MLP neurons of a small language model. Each row is named by its layer, matrix (gate and up: input weights; down: output weights) and neuron, and shows model dimensions 0-95. Each number is 128 + 24 x the weight over its row's rms, rounded and kept within 0 to 255. A neuron's up and down rows have the sign that makes its largest values positive.
After each neuron's rows, "fires on" lists the tokens most often at its 100 highest values on Wikipedia text that the model never trained on.

L9.gate200 [141 142 152 117 142 154 127 170 154 126  95 122 123 105  94 121 103  90 123  95 117 106 141 102 156 159 122 151 132 155 146 146  96 115 155 134 160  87  99 164 167  96 152 181  88 159 143 141 133 112 100 105  96  98 149  91 108  97 117 117 145 138 115 119 130 149 131 169 155 104 112 135 146 134 132 150 107 123 151 141 139 113  68 154 142 166 128 135 133 131 162  76  80 129  98 112]
L9.up200 [141 152 109 187 130 179 119 119 142 112  86  94 175 101 118 148 160  98 138  93 178  94 117 119 108 110 145 121 124 110 176 151 136 106 167 108 104 120 107 134 127 144 147 118 150 134 127 164 121 155 151 153 118 118 152 100 104 111 150  80 116 134 125 122 172 139 121 172 150 127 135 143 138 171 111 127 137 160  91 129 110 144 112 124 146  86 127 156 143  70  82  97 125 137 134 118]
L9.down200 [164 145 110 148 124 110 156 165  89 126 115  85 107 149 121 114 113 109 115 103 136 112 143 179 111 142 159 120 146 127 142 141 146 121 136 145 107 150 154 180 101 166 153 150 163  87 165 167 159 128 108 154 102 115 125 160 107 110 146 156 139 105 143 140  73 166  78 167 122 112 150 107 152 118 105 135 173 147 118 119 129 141 123 103 133 123 108  23  89 139  89 123  94 153 146 125]
fires on: "N", " |", ":", "ak", "ed", "ac"

L4.gate222 [ 92 124 147 111 113 150 101 135 121 108 146  98 104 108 111  94 156 123 140  74 162 149 146 143 161 136 133 107 108 151 144 136 148 135 108 106 153 126 152 157 144  93 171 119  86 161 141 125 130  79  97 149 140  89 144 119 126 136 134 137 125 140 140  64 148 155 164 145 139 154 153 165 126 106 115 107  99  99 154 139 128 117 141 129  63 149 128 141  95 121 132 110 132 143 164 123]
L4.up222 [ 97 107 157 153  89 135  76 100 135 124 162  84 113 134 151 126 108 130 118  72 162 123  89 117 135 150 140 146 136 164 151 129 150 100 119 119 168 136 101 129 106 127 177  88 113 122 139 146 137 135 112 136  97 129 123  99 137 127 111 127 127 119 138  89 139 135 121 149 138 130 153 179 105 170 133 103  74 152 151 145 118 174 159 133 106 143 129 141 124 124  81 136 173 140 136 139]
L4.down222 [131 130 129 140 143 111 144 135 162 148 155 173 138 148 162 167  74 155 147 113  96 125 132 125 114 116 134 130 164 159 112 160  89 134 117 123 121 119 119 100 133 159 136 144 147  73 141 137 152 141 130 132 118 128  92 130 101 141 135 124 166 127 129 153 112 134 121 124 128  90 121 153 109 151 135  91 138 144 113 159 149 143 115  96 124 110 120  65 157 155  95 161 173 133 125 142]
fires on: "'", " Win", " |"

L3.gate391 [136 155 145 143 125  80 102 112 132 153 157 136 117 117  91  93 140  69  98 143 106 115 166 141 129 146 119  98 123 104 100  88 151 102  85 113 142 101 156 136 110 158 161 122 122 126 113  89  92  76 150 133 122 109 107 105 145 116 117 146 145 151 165 117 100 128 109 129  98 169 136 137  90 175 136 147 128 137 124 138 123  98 146 146 120 129 152 140 192 105 132 137 112 123 118 151]
L3.up391 [116 125 125 149 106 124 182 118 117 142 143 136 147 127 139  95 127 116 114 140 111 144 185 113 101 142 148  97 140 101 135  98 159 110 110 129 149 107 146 112 149 143 154 106 138 127 115 132 130 107 104 144 101 134 142 129  99 116 105 107 169 100 108 125 127  85 104 112 131 157 112 146 111 147 141 137 146 128  97 150 132 104 127  82  80  85 172  92 170 132 153 138 124 116 112 142]
L3.down391 [126 116 146 154 125 121 147 127 132 155 158 158 124 143 135 170 149 127 122 173 179 149 106 143 150 125 138 124 148 119 125 151 131 159 142 127 139 116 126 140 148  89 136 128 130 123 130 143 109 142 105 121 138 128 142 132 118 121 177 166 137 169 131 162  90 128 120 139 154 127 116 102 151 102 121 130 126  94 158 122 116 103 105  97 118 128  72  32 124 129 123 131  95 125 104 120]
fires on: " |", "ort", " conn"

L8.gate310 [142 176 156 119 130 113 127 132  89 133 152 154 121  97 108  94 160  93 118 128 157 101 150 140  88 144  74 168 118 128  99 166 136 113 124 126  67 159 117 107 133 154 164 157 127 114 148 123 131 119 146 160 110 122 118 114 130 148 145 140 132 150 105  78  95 143 127 120 125 129 120 151 123 107 107 133 141  83 139  85 113  94 122 131  68 122 189 149 137 164 129 128  88 114 121 127]
L8.up310 [150 125 133 128 112 143 143 165 109 105 132 113 158 115 141 110 150 108  77 119  81 114 133 115 115 146 126  93 138 119 162 159 185  91 161 127 128  92 141 121  96 127 128 110 136 102 153 176 129 115 106 150 133 100 121 123 166 103 137  85 111 128  80  72 127 143 164 132 116 157 130  97 151 141  97  99 148 137 106 145 158 117 139  93 135 113 107 141 118 124 122 101  92 124 140 117]
L8.down310 [ 97 121 101 113 126 114 154 128 125  91 102 112 157 129  94 122 152 143 137 101 167 123 151 154 150 185 134 142 141 146 139 157 182 132 147 136 101 160 119 151 148 132  99 146 109 108 125 111 140 169 160 155 109 118 151 101 112 141 145 109 121 132  92 147 146 124 141 133 142 102 114 115 188 129 107 100 133 146 122 146 122 109  96 105 175 118 153  35 147 170 158 134 120 145 103 156]
fires on: " |", "it", "A"

L9.gate328 [166 102 115  68 132 102  94 152 101 107 143  96 101  95 158 138 157 148 142 106  69 157 117 142 150 106 118 147 170  87 134 124 119 119 135 141 106 131 141 112 119 142 165 180 117 138 106 116 147 114 135 119 116 171 136 126 133 114 123 132  82 124 163  93 122 159 157 122  99 136  98 138 141 111 137  92 165  85 134 142 142 147 109 114 134 148 153 126 161 140 106 138 123 124 110 118]
L9.up328 [158 142 164 135 151 154 144 100 134  79 144 118 145 115  82 152 122 157 128  97 120 171 126 123  88 104 164 150 113 118 115 149 118 127 150  98 128 150 118 114 145 165 120 149 111 151 122 123 131 114 159 130 119 118 128 148 162 151 148 155 181 127 138 125 137 171 136 141 110 141 139 141 205 175 143 104 150 168 170 114 145 115 138 123 105 138 132 113 100 112 165 150  96 107 138  96]
L9.down328 [131 110 143 126 129 104 112 105 119 139 157 135 113 115 114 104 140 135 106 156 131 115 125 106 122  59 111 162 125 165 132 167 111  95 126 113 151 108 123 126 150 140 139 131 131 144 134 116 126 134  95 100 147 157  87 137  93 138 100 143 145 133 154 101 123 128 160 103 142 100 117 111 126  98 109 144 102  91  84 109 109 147 113 124 114 139 124 120 132 139 137 154 119 110 119 141]
fires on: " r", " R", "br", "\n", " Atl"

L4.gate248 [125 148 140 133 159 136 106 150 177 150 119 118 176 125 107 107 131 112 135 122 116 120 166 159 120 153 115 142 118 131 134 128 152 149  91 111  95  95 145 108 158 157 100 118 169  98 156 135 133 111 138 113 133 116 102 139 149 109 130 131 147 128 133  91 114 128 148 119 177  79 143  98 165 140 100 131 166 127 129 179 176 125  97 157 117 156 152 164 105 132 166 141  79 136 116 145]
L4.up248 [150 155 149 129 118 137 151  85 134 137 122 134 148 100 114 124 126 116  96 137 116 115 127 145  96 143 143 102 145 144 149  99 149 132 156 125  94 128 148 150 129  82 126 131 161  92 133 123 129 162 102 148  82 116 164 118 154 121 146 141 152  97 114 108 120 131 167 148 136 146 124  98 174  98 148 114 149 148  61  94 126 118  81 117 117 125 176 163 148 127 126 146 130 104 106 105]
L4.down248 [109 114 112 120 124  87 111  90 108  89 140 111 117 184 121 111 113 131 137 171 125  99 132 132 130 145 145 120 128 103 124 114 151 134 139 120 101 163  86 148 128 141 135 142 118 159 160 126 126 113 138 140 127 129 104 121 131 114 168 125 113 150 132 126 171 121 110 102 140 165 137 138 112 112 130  99 134  93 120 163 150  92 132 106 144 113 122   0 139 149 132 157 104 108 177 176]
fires on: " |", "ad", "ud", "n", "en", "on"

L11.gate138 [122 157 167 106 126 154 173 130  69 130 121 106  86  94  92 154 146 151 126 104 157 165 183  96 152 109 120  91 107 128 131 137 109 132 113 146 128  99 110 108 140 124 126 145 153 154 131 182 132 114 119 118 106 120 158  95 110 115 125 137 163 184 115 123 109 180 136 145  95 152 135 161 139 129 128  73 145 111 153 122 124 102 116 139 133 113 132 145 143 125 154 106  96  97 107 122]
L11.up138 [ 99 121 127 111 100 135 176 176 127 139 130  96 170 128 167  89 168 107 129 103 129 140 124 157  87 115  62 143 118 155 137 119 130 109 133 118 138 127 117 124 172 142 156 129 147 133 166 142 159  98 114 130 117  99 139 111 116 114 113 145 164 148 109 118 142 190  81 122 111 137 109  82 123 115 127 149 113 119 148 143 169  90 121 164 114 101 148 114 101 108 120 121  93 125 100 108]
L11.down138 [144 121 176 100 109 118 141 120 111 142 126 124 123 103  95 133 158 129 121 101 131 167 118 110 159 138 109  93 138 119 122 123 119 134 117  85  86 128 148 118 131 151  72 149 117 178 156  89 155 152 134 135 165 125 125 107  73 109 158 151 132 142 136  98 116 152 102 104 127 129 136 138 134 105 132 179 163 163  76 102 134 101 151 126 105 120 124  77 157 154 177 107 104 135 126 154]
fires on: " |", "uns", " sat", "at", " at", " R"

L7.gate123 [157 186 154 136 122 149 127 113 114 102 180 151 123  98 129 147 152 138  85 136 170 117  89 132 132 142 160 168  81 149 146 175  98 136 136 171 138 109 115 113 149 141 147 115 133 113 165 128 117 129 106 114  99 112 142 110 148 141 163 151 141 136 133  81 112 134  92 171 149 118 123 143 188 141 119 121 120  94  95  98 110 115  80 140  97 111 135 165 129 101 154 164 147  99 142 122]
L7.up123 [142 160 126 137  89 120  77 132 131 154 159 158 132 159  91 136 126 131 155 123 146 105 163 130 176 115 150 143 154 173 143 166 117 103 106 133 142 114 132 127 132 148 151 146 147 100 158 137 182 143 104 132 118 111 137 104 117 130 147 119 136 118 146 132 143  45 104 100 115 142 130 157 143 121  96 123 154 122 119 109 114 174 111 116 113 143 137 140 122 195 132 128  97 125 123 177]
L7.down123 [111 154 118 116 146 126 134 134 100 105 140 106 143 114 118 126 133 130 110  83 137 124 120 124 140 142 120 143 146 118 139 127 145 146  99 136 104 111 147 108 135 156 113 142 148 117 135 151 133 166 150 186 118  84 110  87 109 105 144 126 126 108 177  97 154 193 135 114 153 165 103 151 143  97 139 133 145 117 129 154 126 138  73 133 128 123 139  81 142 164 151  72  97 133 129 152]
fires on: " |", " to", " at", "E", " no"

L12.gate298 [106 146 143  71  91 152 125 121  82 109 156  93 141 103 124  79 136 136 107 132 112 109 133 147 115 116 152 144 145 113  76 130 143 128 157 149 103 129 115  92 104 152 134 156 100 100 146 162 116 117 121 151 137 157 154 112 139 171 146 165 128 129 100 111 134 130 160 145 129 161 130 154 129 125 145 146 117 110 151 143 144 143 162 154 116 130 117 100 167 113 121 128 129 139 151 137]
L12.up298 [123 139 122  83 139 147 162 107 181 163 143 137 172 136 104 122 151 137 165 103 109 122 150 142 126 132 130 125 133  89 112 130  94 150 167 133 121 119 133 160 152 128 127 138 119 108 122 127 135 142 137 113 146 115 147 101 143 147 144 142 127 110 115 104 140 143 145  99 152 156 112 112 168 128 137 170  96 162 132 139 131 119 168 136 115 100 134 119 135  78 107 131 101 116 139  84]
L12.down298 [114 131 183 146 153 110 127 138  97 132 150  70 141 105 126 130 114  79 124 154 137 130 105 119 107 100 115 121 147 157  87 140 129 127 132 113 111 136 163 137 107 133 130 131 143 181  91 152 142 149  98  95 130 124 124 131 125 132 109 146 101 147 157  96 142 131 142 112 125 113  97 143  81 179  90 176 102 163 133 150 141 117 124 105 126 159 135 105 163 176 120  93 137 112 126 162]
fires on: " R", " r"

L12.gate245 [104 139 164 143 139 136 127 126  83 161 152 139  84 162 159  77 144 145 132  96 139  82 124 130 111 172 142 152  80 169 135 137  98  94 112 160 122 154 174 169 135 137 135 109 111 138 153 133 147 136 102 116 107 104 149 122  98 174 122 164 118 178 140 100  96 155 120 100 193 121 123 143 105  99 126  99  98 115 136 172 171  83 155 143 107 151 117 130 136 152 148 144 103 145 140 148]
L12.up245 [111 152 115 140 105 161 108 139 110  83 100 155  88 142 125 137 114 125 161 101 113 119 140 157 116  98 110 145 127 128 107 155 155 125 107 148 172 132 136 130 106 104 129 123  93 113  90  70 129 144 122 135 108 156 124 148 123 119 187 109 102 132 148  91  99  62 108 113  68 112 150 152  94 136 129 120  58 135 172 154 150 102 133 125 102 117 101 138 120 140  91 137 128 145 107 119]
L12.down245 [ 88 107 150 135 154 125 119 116 111 149  93 159 121 165 127 158 129 110 121 120 118 150 162 183 100 129 110 136 115 131 126 154  97 160 111  78 140  65  95  95 132 127 147 165 118  79 159 121 138 137 115 143 123 120 135 146 183 124 116 121 150 154 152 136 125 155 121 114 121 133  66 107 126 142 103 144  90 131 132 130 147  95  71 127  81 111 137 138 133 104 142 127 144  95 112  91]
fires on: "\n", ",", "==", " |", " District"